python train.py --num_hidden_layers=9 --num_key_value_heads=5 --intermediate_size=640 --norm_eps=1e-05 --positions="alibi" --attn_scale=0.177 --tie_word_embeddings=true --parallel_block=false --init_std_qkv=0.0157 --init_std_o=0.00371 --init_std_up=0.0157 --decay_fraction=0.945 --decay_shape="linear" --max_seq_len=512 --doc_mask=true
MLP neurons of a small language model. Each row is named by its layer, matrix (up: input weights; down: output weights) and neuron, and shows model dimensions 0-159. Each number is 500 + 25 x the weight over its row's rms, rounded and kept within 0 to 999. Numbers have three digits each.
After each neuron's rows, "fires on" lists the tokens most often at its 100 highest values on Wikipedia text that the model never trained on.

L2.up262:510502485529476494528513496502478462517530470484484510539571525503423478492527491502472510541454462505477508496526508521466532461487515491488492504523532504482484519496476513529512428509480485512492522517506482486445471500468502485507504495502497494517504503502532470526563521478473486488518443520523477477447467520514510524514491532487474570490491474492468526498501499504558512535485505505541507494480509523498552485499518469543518488515506529473497525505505512520490532509529484
L2.down262:466521488458548461484497536508475518516466527492491493480466516453536486501484503502523510515507498511515489538464509517500494512458477528527474505516491505509466500456513516475528533500496529476453471486491545518562493481481506505515547529435520495537468478541478527492471543496481460519503507495499480483549531529523475492526498528481454529513551482511495498495505508506494522464467506486482496502504505494528500521559446527454537496471494479527497484486497504504496485532457474
fires on: " U", "u", "U", ".", "ong"

L2.up592:558506491519463499478515497467499510450468518512460478537508500510508454462551515515511526507495515489541516474485485496512471513496506465497488515512535507487457502454529442503512491499475464471498484532490468472481524545480508502497541519500464511435485495482499518496489510496535513518512476493483512517510534521471475506503525512517518471463489529559530536490550493510517507454538514507500494499526546491469504498462456469477479498480466496521565524488533483505468468501492495
L2.down592:498453481513483488501530516530497487506504508508424464538522477521505491522492493477446509564521510523491507511493523498522497507530528502522512507468535452476506518464491493493469517464536472502477482535471497463539508516484464494505515543496482489501514533492541493467468508501497489537546519482502500515488577491498496531513515471468471474510514477480533464511497506478489469478503553477525506526501485508494543503470495547459466492498507517506468510476547515489525539464465476
fires on: " ", " and", " to", " of", "–", "-"

L6.up106:537499502498481508573526505508511503514439511499478482532526483497501534490507475511502541480493510530507509530557519515477552453496507522483501486486485485553466492490555495497537511474561524503483477491449499475492502485472484506490467470493476453472498540511497487544540498507487498510502496511469488496491476507493474513498513501496525486498509495513479484496543495544504536508496505443552500531492534477479471471497477457497530512482540468525485529493487491489548485492431516
L6.down106:512526470481511503438511447451508532509542500480531466480505519492459470483467503457510510475514472484482528472493490483518478506481449483507550516498518461499510523550510522490489481496446502510466488492531508524517496531496484479486505472527509491547454484523472449483488496489513503481506487498548529581500526492492535478506502506503484537519535510507523524508485516463529494518501523562494492463541474520513506458515524485478519507534500525488521482493494493552482476518496525
fires on: " for", " For", " sur", "A", " with", " is"

L6.up100:535489504520523471495515460564455543515508512529524489511528500496483475474490495518540478512508509496510491458503465492512505488495457571487510479497489511508489482469461477495483511493481495553519505486472517522516504466507493535482502542498537458504547509518501515468478567476524507501481487440468520559500450521545481530500524526474485509465467463487480536497533483531468500481517510493503513503524447511487491515502466464522505519484495492476469469535507474507518488511501473
L6.down100:469467448491462535490512521521513484504479431509516544481470533504513557477524542493478494522489477469504516528486452528502500518483500477509520489496528525499555533557487527503541488514479559461493513499445485515476509533496501522493478513456516532512469475528512455533468470483511449497506538489513496479472479511478544495533442507491494496482507507476505513475464520501495501516513499489503521479512500471533468498486513538483511478521504494544488490490497496453540499488522498
fires on: " \"", "–", "{", " “", "-"

L2.up389:505484519509484523512491488549538532458522486543509515519458472512516528503454523524492491509492530468498480533528526472471519521473545504519526500498459501511510523500511515467502459493479470510498505482470527500503533520507482508445487515495492513489508508498508477470541518504511529508544585502456514499475520496459470519461471491526478505467481493501513525478532482447470451466504533500523513481500504544459523501521524552490516478476474469521511510443479491500489502458527487
L2.down389:485453480505506529489469507491496494493482510429538518540518499502544502468541522495475509490482501512480495487510508542474508460454487522540498482454514483512557515456496492504482549477491516506496508480498495501498508529471501528534480532517475589522451525474507511495475516524492522493528527459513518474494478518501486535501513474503511516482524478542475474509539480487513529495442509470493490525475491497496514513469508516513457505475490522463472507455468558495466521500524496
fires on: " of", ".", " |", " ", "ation", " order"

L6.up50:489483485500515483507508497490467530518495493516511502516502473550519424524549499488487486521478477548496501472489472498485478497500478510441550561471523534493473508452498478531527488498539514499504492516477563472529518480552513434473490491505517518482486494471516507522511533495490495556505488512510499498502507508551476487471518524511449522497487514526497517516480454483492521527469493493520465508479471523504455512499475474492494523493529530490445528488488467536491525525472478
L6.down50:504490480495493496441464495535556523494491532511526562487531512480505521495479511473501534486484498467520523521519527507490516476500532474486459473448535514515518475512483500485486532482453455534474509479495506496522506510470536524465507488507544515499517508511494498478472517473501447495482512521505443570490466539478567497543480541451506488481486471510508475503465507539531504474509517522480496478528475543526518514465495501478476479523523486515492488496515494476505522492498471
fires on: "–", "-", "as", " ", "enc", "ec"

L6.up405:502493526544476506499495489505461474511504502497466472473514502500465504480536486492512521507487473504501504479498503470514519477528512482474485436452501477504499510491544496524529476508470460495533546518529538506456484470470566508506552533500533469495517500482530519508492528521514511503493480521498495455514519458515537509461498495537548470506502476437484532506497504485537481475446520512481500500475505519494479506516489553450512485476580457519503496504507460504522510497516506
L6.down405:453507511476467486498476502479498486546498473537491518499532501504535544513491504489528497506495539470504557450512471501481532499498552513509501464484501502510498511488500524499502495482516525429495492540496487492487487517539518516526520483516495465535500522504496556509534525473544457497466494437477550467506504522473499486493519466514521494552472488521520515488522468453509509450480527509483502457480504545461475481482500504533505498536464522498520487519470521457470506499463491
fires on: " ", " m", " M", "m", " ass"

L2.up72:548530508512456488501515477478546514506509459515507513490508453484476505507461507539514507515501473534526514502489490442448468506486504478507525525509525492515496486544506506491493472431465485517520490503502477467508459469506464446478442516497525470507478517505505476526524463450500531528527506523509495475502478496505529522481508557504505489477481514482481489523489450500512530509511497487499434481473538542536513495494553516488495517502550490458506514521536482535509499495526488
L2.down72:503520503502496521470509441493476437504469484548498499486531495509496488502546517489495496521483511541468476493482497537534479498529506513488521506526543505475500482480492501520473496477465467515503479460505470538523492506527525531501445505524505521546477509513477481517499539525466534482491495470526508494499468558500535476509568551490450476457511519511485559495474512495514485536532511520506477476509519524479456508481489473501536488511469505481461492515517449503485535464496491
fires on: " h", " pl", " m", " sk", " tre"

L2.up601:488499516482526490496416517520472490516495465497529491499514539490492469490539491481453491478476513469487506471511498486472524492525502508473501469558527503549499513496547441505520490508512533510504516518527509486506506521493496481535480524473539462553503534479508544477495499498471518502514532488521480510457504505472501555486513491558483517489515492474488498529472524485489499497483525485469511458517499510499500484502542529544461505543469509460524488459464498476532508442478537
L2.down601:510482484505493488514543510467505494479523511495485498515495505530483494459483491499485483503493501507509458490502483516547480508477507546488489480453502498486497506484474516469487539462508526558466498527446451526504516502518482560507559475538486468481501504488512448512479479513513440451499487502488485513514532524500501490499554518468510534544509543528511532437539505534525470541527475452492514531516478507502473511472479485475506510465554518524475509506501510487488507508499470
fires on: "ing", "ed", " that", "ized", "et", "ity"

L6.up217:519482543487475491471484499515527503515480528519442473500533534493490479462510532478519528500493505481509519490459473506499453515505509486503434530522508506483532436484474499451486505478488519525527500532522505475507532484499442533506475488474472453519508555510445508500480535490498513508528490473477476507504492483523494482553520526534549505516568511461483486513529480537482502499507495471506466499465477474501529472460517510491516518504512522467528475504521514499530545501491485
L6.down217:483510477520511571472535519510461436535514491504482470501511466516499507527521505518494489460497478523507484474465496493533531471474502500513507473480493518506489459490480487531510464514519503471524521521477512504504491461505451493504546472486513535475500494513511524469524524499507523470491524505435472522467471526530483474466448524466502501484507490520507527515542556509465527525474526507478544512569528514517472512520498480500516479545484540485475507512470478519477492502538487
fires on: "an", "ri", " disc", "m", "n", "c"

L2.up420:468518496475483493486463455528485526515502515519486454466516497515503514486491504518480531575543494509522508499468551521484453439526508509443493510494501508470517507526490539523502525506469522494525475463499489509461479502472493508521513456488481551513531521501492503501501469498471504507504509512481516482485489549511504490499553541531519554522505479534499488475439481509504507532483438525501480488534485526505494483476536526494511455476514498514472517491462516500546514496454488
L2.down420:541450497530492506528515475535518460494474500505472537487473515468515534484505430492483502479544469538482482509515513484551494504477543488551553508554501508494489498456468479492486505531488515511486549491506504494512485499513486455528508464456473479495509476531462471501534527500540525474520489510454539517519519490494504524456513476487511502497491496529501504526501503484460450483525525473449506478500528463512538511492500478485497499521498515545509464521526483511484501537530481
fires on: "ann", ":", "):", " played", "ather", " employ"

L2.up480:483515502498494507503499484483501551499487513529492506499473476526493505487503507522463511528470519483524548498504509503507511481511455464486473544519526494455460484502518463508494526553466528499492483524482519530483503537473511503510505554487439489475522458532502542528481508516523511486498505489506543496562548512464530506516454513471507433487503479492491507492539506502529473496518467482531481525464490491505509482474481475521466462429532503482511475532445522502488465487517504
L2.down480:472472507479506498516515540515496446460474468524515475524462517512515502495498476540511484477475517473526475491479518475509499548516461502471514489488461515516486518505502503515544459488496495495476512495516515497528468464492443505532490540486483498506511540514489506517463471468469536496550529536506479508463487453497586509452502472514491475492502501509494535484465504511541540538526531527491479517488454532492494500508465546484534477477510513464508513539531484482520525524501499
fires on: "ic", " col", "ith", " Col", "ym"

L2.up263:485469480507540503460510475499545494490549491493456518544490487491570461501501526497509552543486505472511505490496533478518506451489463499449487512482505519479512499519517504507514515510474516569503489481497535544489503517463506495475461489494475533533475508501521513529487486491516526492503483509540514481494487525500518442525517493486468507479493521459442516448496475486496473500556531488485502530492484507473522531499520516509499476474487429511463519522461511533484505504526504
L2.down263:458508475499508523525459476488452484505539510493549517457513448499475501507513508544495466507485539503479541472541473482522525514496501497527514460499522481468499491504473531469506546509468508502495479497526514533514503443457522481493503498510478482471471491492467511487508541521532512547555488504540496522496556512484549490539463466488478475482482451512545509518501500509515497522505494513532519493544512512524481493482458458454530458484494541504488509471478498515495484512491498
fires on: ".", "el", "vers", "ele", "il"

L2.up536:489479527514494511528487528515471478508585515542482477506518503516505433486506476461495497529493497467512497517461510522526512488491484502466493498495516483467485480524489525525507473534456463521521508511522476525471479534454448509451464530488507488463512501503522506534529483494495511464522521496506547499517474491519496499495494519481474482456492489500535551480506464460536500515484558491496483485496513504518546461500521539509509490441480522464510515520494536477537499527458509
L2.down536:506501498468537461483554539480554468484484464490484514496461503492498487445515504490529515488487469520488505499516503480509489516516521484526487499522482534549526513476472519486459495467517515492497464458523509500528501442560495496544520496514474498464514486505495489489475524507493416536499485511515491479564503518476559520515497499484480525486465498509519476492493509493494526522563505483505520508538519518473495459503507511518523500480517493525446481474522505535442522494501492
fires on: ".", ").", "192"

L2.up301:540534498472479449504502463475504528512511502472493522502481538503449457500514498497499486495536493536475508545505502479532530513525481524478495524489477507506465490492524494490501508495468486486535485490489499517477479512513497491560472513488496522445509553472532494480472554518496476495553486548538526461456507516515535538463480509492496512446495505531504503507494519504484515503478513468450515506485506474486468511439526487423489481561493486503544489495518505505500533487501507
L2.down301:475477508526452532518508438489466520533521494551503520530495468544479469511529493503514511486462498512481495525519517479472499508518449547426464498508507488487503491492511482523458483511480524525481504481475508479542468485483519521486548473496502479524490494489513500522497466536478506510486491442473497477523476530498481542521500462491497545530539504499516525504521461497515472477442489504482506495520482496539535533519492530510550505521512522523499474504504506505523504507420490
fires on: "–", " |"

L2.up404:519493514507498485485488488508509532491517477502469475470546489451531521504518523506478466483477564510457501485487461524504487454470487519469472471494499455464535535517461514501485444500505497467514517556466478528506511522487519489523479504501530501478504488495485536539480487506513508528520471543479528542474561510496546534513505513497510469480510474486470519473499513518468492503475514479510516514526483502530507421458528541479522505478534497552492496521480514519504485514537500
L2.down404:505506496437497484515479486490474507466534492473497533524475498492441499527468475514447509500521505490499486499494544525486499533496487501527522539522479524498472477558515517493519489508482462511542494439515513486479486516507516510509535517559473509461499532473530497486502463536468489528492508507472506496503462500464512468537482513529508498496479484504503479557490501489492461538487476538456541506490523468464487536486469513535512485504480500486483548497584517525496510503484474
fires on: "\n\n", "p", ".", "b", "mark"

L2.up168:516515519494499512551501482481505505440498542424493513480514489457501537518495496479479496558532529448501497480482514534477474474484486461494499461506485468474498528495536499474508461496485472484536500518511505468495489540475543494507522500478480521492500464516503520469484489495525562525469485517485503527502508498527481520514528475545522492475513483488459476480559525476535460517535524458516464497485470542504513497498532509522487507483476495520490547533457531500498509512498466
L2.down168:499524462476505498499470500506489529538486446550520522518476500545490489482529521539517497474479539530533497510546495490529511491510536532498477520486497512503485502527508538522471525480527482490439519517494468508502515443521474533506510513528513526525492527479531533519518468503454477515521540511474446487489498517482470455478480538451476484498502500493560495518461461517432519487499529523490511530469528466488476516482472511484517485489506491490480443487491504510481509510476495
fires on: "a", ".", "b", "ir", "ol"

L6.up259:508479502502544516521487489554517511475478538529492541526511495475500532459512491502508547526510469496530536522518491438514504484488491510528509487526460474497500493486518466500537475536529451502513508520497488507487490532503512496461496479495489487492456522481491494493490529496437512476529538480478486496540561525461505463463540533474472481491542484513490484476497496515457523495503508496448491466516510543493515487490483538459519460498496523492507540565485477458518484508510519
L6.down259:445528469532467461501563528524482489486556518492496519502496475516525458486501540504494499505472538506485487504525522493489536492517506457476535506475512491513508537466475503481436496480503486447491537467495493486532483487500483559529479501536512523476492510482556503507480477515518465501486497513488484502474531517485531510498478483511504518458491507509503528554477492472482526521470494534506504517460504494478496498538502507504463524483554482513499506437481485536517546474506451
fires on: " ", " and", "t"

L2.up439:522517502548490501502527474486466427525507505540489510481515480489543502490514511506523472494434485512512486517496470516506523512517520536495499509515532502483495495528498466481471449439434439494484514495533522438496506492472523508431469525527516511456483485528508489501491485438496529524510498476541486489517533483476471514502496501498520474496502465474509536500475488478518479540486478490532491530518480494502478478520501503479503503531548519504559509533488500494490498508523475
L2.down439:446466519441506531479460509537532520514528488468527496501497485505453514537462510475486526494485513474471473488488504477511490464491510523491527508518542453525508480523500484502530498462512505451554496521503470486457503511527513507499529507523501521502514507476563500503507523514494479497512457504484487483486471505534552531507508508539491532547490549482441488477506513525484529479478486518464479486507493529440482521510512505498525495515488488520493505476453519512561515463478466
fires on: " m", "e", "m", "h", "en"

L2.up261:483500562508505512527493512474500516506526541489514482491491485476520476481531532469543515524513483554504531485509457482512475508530557515495496488448490542492466506493512493512415445511554528537495488488478495493503505499492460504513475524494513480531521478475546494492497488487437489524509516466445519531479487524471511501514485495487522516490486480484489481482501524531514488503504462515490528488500509479571475490515433487504507519523482524508494494497496513493547558503494487
L2.down261:515479471504502516538474466525528528473507501484503514533497487487486529478533507531465550514460501504495533459504535490511489494502479482580474534511487474467487466482473491499512523519488540505547460507449472520491528461538476492524552478546533452511501493512518518501504462497495523520515523472505493529472541484488478461512477457487518516495492507486510514526497489494508501495560474492515497501467488508497502496426488473512514496444493508512466530508538461502465504487512525
fires on: " S", ":", " that", "−", "art", "6"

L2.up197:485533531479504503501499555542478522446509523506510483479479464473530538491535485474512532521479495504491512518477509561478533495536466484519501462507463524538466518508494519531451489513499493486523502467498548481491497469452484517564491465503502505460509482532499528499562517542507522475469467472501505499479479510473505508494459493492524486490476524523524519540542499499512451513504511451506470505501519507506506463484493486452459512451466483496490492516504476496516499477508465
L2.down197:531496525502495459475518481498511458493515492481537492488543542494494485501451537508471473503519545536494483463495513477506504509494523500445539467524534474478500534482512510467515474502514519505536537507528470508484497500508521482457497494491499459513517499466508527503481482465520523504534476536505541457501487435473463515511502512512462543489519488481440497461529516493502486492526489549482550444481485501479493514492498493563521477528495525494497541516463500517505523529506533
fires on: " |", "ist", "9", "ed", "8"

L6.up432:506451482461485504494482489492456493489440482531527496511523544496480473497508484471541496492528464540435465546494480539477522452492543477511533505482485501525496452542526502495574467480476543502480510475496530479475501494469535499497499498494519481482510514490499487532512499506546519496468500474425509515499509544532512501520556519527505513495508460517486512533506520483475482525478509474489501503482514496527496537475479515513481472491491508493466543480501511494465476517504523
L6.down432:540520485495518540503505437510502502515496554473511479525484537515462515504519504528468511558490550471518529493501524462521491515538502537491468480551513528449452504498476489485505518555521469494520518498487487519522485515490483477477473521465452520496454487509491489489522478497523475490477470509516519539503561492485484480495480477490536537522490487501519495464543473529497522517495503479507501483499501471492488488535475502516455541513481519501549469495490464497499438465490487
fires on: "I", "A", "um"

L2.up308:497526479523466506457493538474478503503526455539491513522506479512541524539508546479465530553489555516524540500510474486495495451514511477514486506476500516487491449485450492504524493433525506492541502489494477509475502490550506526488527484504486529504528501447515488499528515509479486541539492475497470505505486519473498524505480503501459474498513491500516531479537515465519523512503481525512470490530540462519455495455499510452530538512470476505502457511502509546463481487489482
L2.down308:490474480479552527465543480471483484536522468522449470491491505494518471530492480498423501513464464492508554503522539472515526483558490496494462473520491477497494501479489480514479535491517515481521497470540533483479515515521535488489496552491516471536516497457529509498506455507519513474521465505483464527437540475522511520477511533464509533512530531485529490548500493514522473494540479472497488464522482497446503500515511500481500506489534485487494516503509513484516524488465503
fires on: " of", "on", "ern"

L2.up639:451489495483486481430494484468490489482477481483479488476473507519486467500482504442480487456451472474474490494471473461489489481438480491491497473492493484483480498499490481479470477457452489451483499478489506464525498496469481459490473496502485488469484475496472488471482492498455482467467471460515463475514469453504463498516465486470467470491455494471485471490478461494459483492482493497491487473463481489480505472501460483450487467503482506487502456456495489467492478482473502
L2.down639:495511537498469539547486510531473456515488528540501477473514541502498544498467492497499492528502493511494469459538507469511534474492491522517481497464533492452544483501452471466514500524478507509460491484499485515498508498520460525482451504492477467497483475498472533548498550489508520522479498450466477482514505507536463507470507476492516490516502509457546494470504462475529493508474535487530498484499534501443469499457474536512520481497472516514499535506486511521517462548499456
fires on: "c", "ebsite", "es", "Note", "ested"

L6.up495:525479538488510499462463467471483558485469490494540497539491507495537450493502513480504477490511517484550493483515530495462500474483452504495531499490564507522515506504515482526467482464540520502522442489486493487475487549523501500490466572510506528497490505478518478548529522519547467464480526531517533477513525453487513538527505488473505513501515503490479486471503510529509489485465458460512526499496507521507483445463505521505468536500484491519510453509477508497510490511509533
L6.down495:486514514542512518509487492503503449541529484538484514472521527477504484458497457475475511482492517506488455499542507481510487524481511494518505467492511530482511523516515553478537506509463528499497497524479523495476514410486467512495526418483479477519489478510530475484483473517473535527477539488501468482452522521496523514519508516531485528522516481501514532521494516461492533493498513480469492541488540484504501518461480501532501503476511457452490541517502532529523531513505456
fires on: "ed", " and", " or", "iding", "ing"

L6.up256:521489513424444529491485480507513525525515512496487502556487443455480517572527505521490492531498515514483517467518478505485487477492518494496505519488478486513485494510462470530495500447471495506481470497521511528496463483488529487522464509468512483484512516473514524494506526524520512479515469521521444522501523528531517534500540491508502503526516528528464536468460472520519523512514516509534499477436546487469520495523493543446492547502519513508505532500487493507471505495498449
L6.down256:448474473521504499482528537526535498502510521475460510524491515532504470524496512474507533520506501534536482503531522439521489506496495516508485455539539477509511504532490491532491500512510511506482482489489469518494518524484524510458500506529482526503524488487499548493559481463549495464493501444485502425532493486505506434519507500483485528520492516489509493445477530553502497469496472532458509493471488488527518484522481504484572498461472508521468517502489512497480477491479477
fires on: " H", "ay", " of", " Y", " Ele"

L6.up570:540480495524477515466433563503531506504535459497552501544511484528457508503524499461504498492488489528518496456477548513526509469512517490452533500474502518519505509510505519483484507486519479547481482531542530474488515503490487507530513484502431505482499540514527459498527539502517503510480521475510470491503461523509536478506509496501519497501497491515509501455526505474499488471474504470531488535471451427526540480463485515473505471503499477475488484536454494515485486497524487
L6.down570:534525480507508501482507508463494498487481464492510508469495509516534539497493511550511520526464506500535521520521492493458515506457503488540534501497497539508481474486464510525475507470477465497510543499514470513523488493505509487509489491498486509562491483489486504478483494493475532478549494490477535515451491534491544498462512510494516471524468505485439525501513445530539485469514472518445520499510503512453432482521541445511501546468511520490506498525514444524535530525479513
fires on: "ar", "or", "is", "ur", "as", "at"

L2.up220:521545536517476526477547451469513501477537494492469518532504458467519476500482521480516508445481515481451533488553491498447482480477524459533518546482510481472529511490514478509473507511509488531477510494510511504481487511465511475482525525533477468471527494471504504502507470520497535549520511510475547518466488509459468535508486511541491505545517492531521477508549543484479516507529512479518473521510476509495483453456519497474509462508503481513487490508466516500516449504500530
L2.down220:484494500498506529482495514502514476524476486518517468481538511511491514463512518484493498468518496464528496544518538516539506494518460486519494511502493519503485507493502529514493552460539519492473500491476490517535539474544494497509474509496557493497429552536495503559514494503487481437525522503470467502508471481516546488485519526474510508462510521452508517540516487494492477522434499500503491472543471492442483512508501510538525503450498521474460504512467466500454518490476517
fires on: " of", "C", " c", " is", "ro", "y"

L2.up393:521446535499472515523455462521439507505502477518477472483511475462507471462543522490476498521484498499509479470521511482539489518450528452489535537488520501508549495512488490505505528495472493506449522492483506505526505466524506495555504477487500522515516510439547518509526521483516514500525489480493491506485548470476525520489506497501498488498496541516527502451459501474506529507498498565483530459524507459503451504512452483486499478513513487480554483462504527466492506508510523
L2.down393:537514489525519505477523520461560479474503512519526567546496491574514505485503463501544493464520509482494564479485493517467489495484466553495498450470470498454474523469479513512457519505500483528507500492488499503470546541455490462487491508501541488505498548491446495501493463503478505514521501536496524481498481494504479496516480496501491498548519488474494507500540498493474471513476512476501559540518498494516456505494516520513475495475506491492504487541492504548490500478463498
fires on: " She", " she", "ore", " He", "om"

L6.up616:529516514490505470454469460517483501516521509494491505498496491518492477530525513473523543481517477456514519499499440518519509466461482496484493504470483529519466519479570474507534475497513473476549508512501495522521469556487483515514472481541498504493504534490505443490494551508504505478539476482530479506485470484508520473495517529505519545491479545535454521446512482531502464453505510478478480494480481502532455497549481541462547485512488529498524518485485496484507491520524511
L6.down616:459470526476498559458480505547480461505530481538525506475496494498551539506498489480512481497470527485483485500516491524484508481511570535505496499447548493491505458529512502474493512534483516472479468519499519523517458517531488525539483494451441473506484474489468510498506464509500497492425492521513521498537532496499503481522456523477484488526561493449494505532505528498482471503498515521536496471478512505462512506485477531514544491489491538496498516498501499511514530492488517
fires on: " B", " F", " ", " (", " b", "-B"

L2.up617:480499497577504529506544546509532511507480457552475494512522520498542499481488503527485466505482528448490484494503476525499498507488527464485499502477465490522515533529490501512497494497485480477519473513476477433505522500489528487544511471553480515529541489473485478492503456499508508495498506461476543537455521517495521530458555527480529498474459499494514461474528484502487496513478470524516503496505482456501498522535504509516476492483466468475545480513527501448515506489454508
L2.down617:470534448537476512514506497496479510511531487507499510499485485488516537527498459523483492516514515536549487504491468485536515519513517462495470527494498515490511553500497504519462508443504487515507475459524467511474489532553450527468504551483526512525563505475484523522503495423498481504502492492483512472490482554494503532460486501437506461508511486504507527498502533531497459494503456523505526501475476496524486520480477497480463518513488498465551494504457531481485485530506484
fires on: "===\n\n", "===\n", " ==\n", " ===\n", " =\n\n", "==\n"

L2.up104:463483497522497515474489485486489547510542515498499483516494517481498461473521462474563510514490481512491524494489494502517501514458464523487472534545450494465472505487509512505457479502442518462519538508493493543525499511504579524500472524508502497491521529507504456483481487509475461484494514529490541467506557501513508514506534489451530491513505467508520517467482446488481555521483548514511513513500510496537518462484473475506538461533488491491525499503488504518466475517521533
L2.down104:504480466504491484500534482552492479479485544494517544491540524509504501471472533484527494505515551525501548496501482490464477510505503468491491487535499507502525470452508528530511503538552512488497479464502529494476513493520471480549509507493500487527457486508524511503484522456537476491504483469520501499467482483482481512555554508497486520544494470503446502468462488483539493464469480488494506466546532512526499475548509524475510526533478490454483494471500500507522534465459455
fires on: " |", "ele", "em", " po", " '"

L6.up462:505516468530552483472462466490509488496519505543541492527473479509474456483507536490467505532533497554539513510501498488526497498517516492473519517499429469492452502510514548499488499475468496489493503543540524520476490517481484455512511499504543510479542498500482477478441505517486513494511552474477447482543543508528487496485533492492523495505522443520499495481515534483506485495487525519485513517497520484438472489530454505475491500524496507523507479519462505486527495514539462
L6.down462:458510515464501512520527532495514494513510502456466471521455528490476564513522512482513502461498512520478509558499463509493516472500488512513534510511504501574519502484512467484515468547507483530476462501488478508443487477524503524507494491464534423527521447491515508480530483513512509532520517532519542458452476512490542509519502509489504490514476494490466520497508478526468470547452474504479501510494487513545508481478494525499526484484545495457484498504490509535479485495514513
fires on: "or", "r", "at", "ell", "ate"

L2.up118:521478518530476488512464492471482433468511506506514540496519465493498500515510496457496515513523497499546517519487479516533480502491502478511470466497514506488463506465524499496495521502472514501496501496463478489477573485482476485586487444509501523443509498512479503501482515490553484516470485500476540480491496513499496521469519476464515553476520485506490500492554502562476525512573535482509538519484501505488482509450482492521486493487503507493490459526498539491463523520528489
L2.down118:503474466511473523491554507507501524465481455523509491521505478494498501512523489497455474479490547496489483509513498506488510470470495535467539520505482458516522489475504495491493502513488462535482515473488521474522493531486489538468471564518540457511481522516540487493527537537478490478524454513480520487504512487491477555551470450517522516473489555525495523478519477489530479503517472466504515508490511530469513467527468490505552530526484500512518477455464496497542510472523453
fires on: "–", "r", "urn", "ug", "ring", "az"

L6.up257:468514490557493489503487492490547550487473502543486525491477523505544476499491538509446519471479464490491521508465476529525509477486494483497522493501490536465513442488476546503530496499499475476508507577502513509508465472475527512507536484474507478519529501507453516503504567526480488497520563484489486527452513497462484494481502475472484467481519493523523488485519496519483503506507504481510453476476457490539461490503543539496518533500497521489479540519532494498470531510484489
L6.down257:495515476491479492520493534493502492467513476542458476469551478497475509511506493551510527543508502502501492519483537471491521458484512530540494490529477497528532553531515520473514489504480466513477479478532499473469530492472516519503508508509455484465476499521524480486502463473485464478525489469506465516513514513530541523516490478528491520472475556527492546505479516480514491512458558489505496512506493466520477517504535506490510461467509411510497450517460519493500482519542512
fires on: "an", "ur", " player", "ren", "c", "il"

L2.up316:480483502500468478440510466547532512472528483507525513506493472513516523523507570501514522490507509450504515485511528494480500487537520484502500510499524505501527502478551472538458483480485483497455493541506468499512538513544499484490532493516488499511489511472463507505495505502476475567511552539497490512488509501508519503489497508483516513504492461479489503508525519538544549464491521509433473500501554484505491431450463511477503496519538496456515492508492483449494471491501471
L2.down316:478449515525459544527523513534500477477464497492466506575492523531510525523497478478494491519468458521516513462490509486543454509513526460453527504543487493502494477472466477436522465545570485480507457507495523504503511504517520518487501531519543487492489502470551510526516490473494530495499513451523488505496479495504483496475487498504502491498500518473467490554481536480478473493524549506486509515471486469506507517481524491479538480506480531549509499483507513516486494511479464
fires on: "t", " the", "re", " of", "rit"

L2.up484:515481536522538523483467494493471467471555476532508509482484521464506532482497539490472522510475479501498515476487543500472535501485479493515511518500500495467445516480499493513534451488533537494489473531501549502503510502513504483523500477500499467511493488536503475554531508503539484465469485488482503480495518498495490473530524514496454498494484536502492549455512520521503513545464471466505486505476466488503528433510486480476494485492572526493545480505567473514488499481532459
L2.down484:496500509480484520497518503528536516486496484541539497482493489485524485532509478509509483547522473523500470515519490521470464487525461498476449512495502507532501464473477514482520504489445459477496478493506481457508472530500477487497474503493440442524541507553499520490497500463535512497538480492459525468528482545472494532477513516558542491476501490535510511515537504472430491498493513523480499518497505493482489538502530516499484484490479462498532532531493492492519459561532527
fires on: "ir", "b", "8", "9", "7", "6"

L6.up635:519506479519530504516494479489508517494520517460534464545486487505460525462512515498517562462540493473470548472476498504512447510490515471467501509472509501491474485477458474504537484472531495477519501536472524485508504473470541537510510528511465475537522499465479494542571497529503515473507531464518479504475491514496502504506494541477505502493512506498463517490510489528511472489471504522500452519455542557501498507463480530490543513497489465477545509482533512466503521507520457
L6.down635:484479517496530521481431462509515511485504511531465465513483525488531497516504494511502499557461489491520494505528533524492438478471497499535473447477509523481503498500508472502522490522506467503486508492525483489524522469539493471522478462468440545579500537519513552512484500486523492475501490519519500487509527503469528481511483467542471522549494494492543510473505503513522476531512464501501513497488536493485476518495497529473543470481520501460526482542474497455486489509532479
fires on: " L", " F", " B", " H", "h"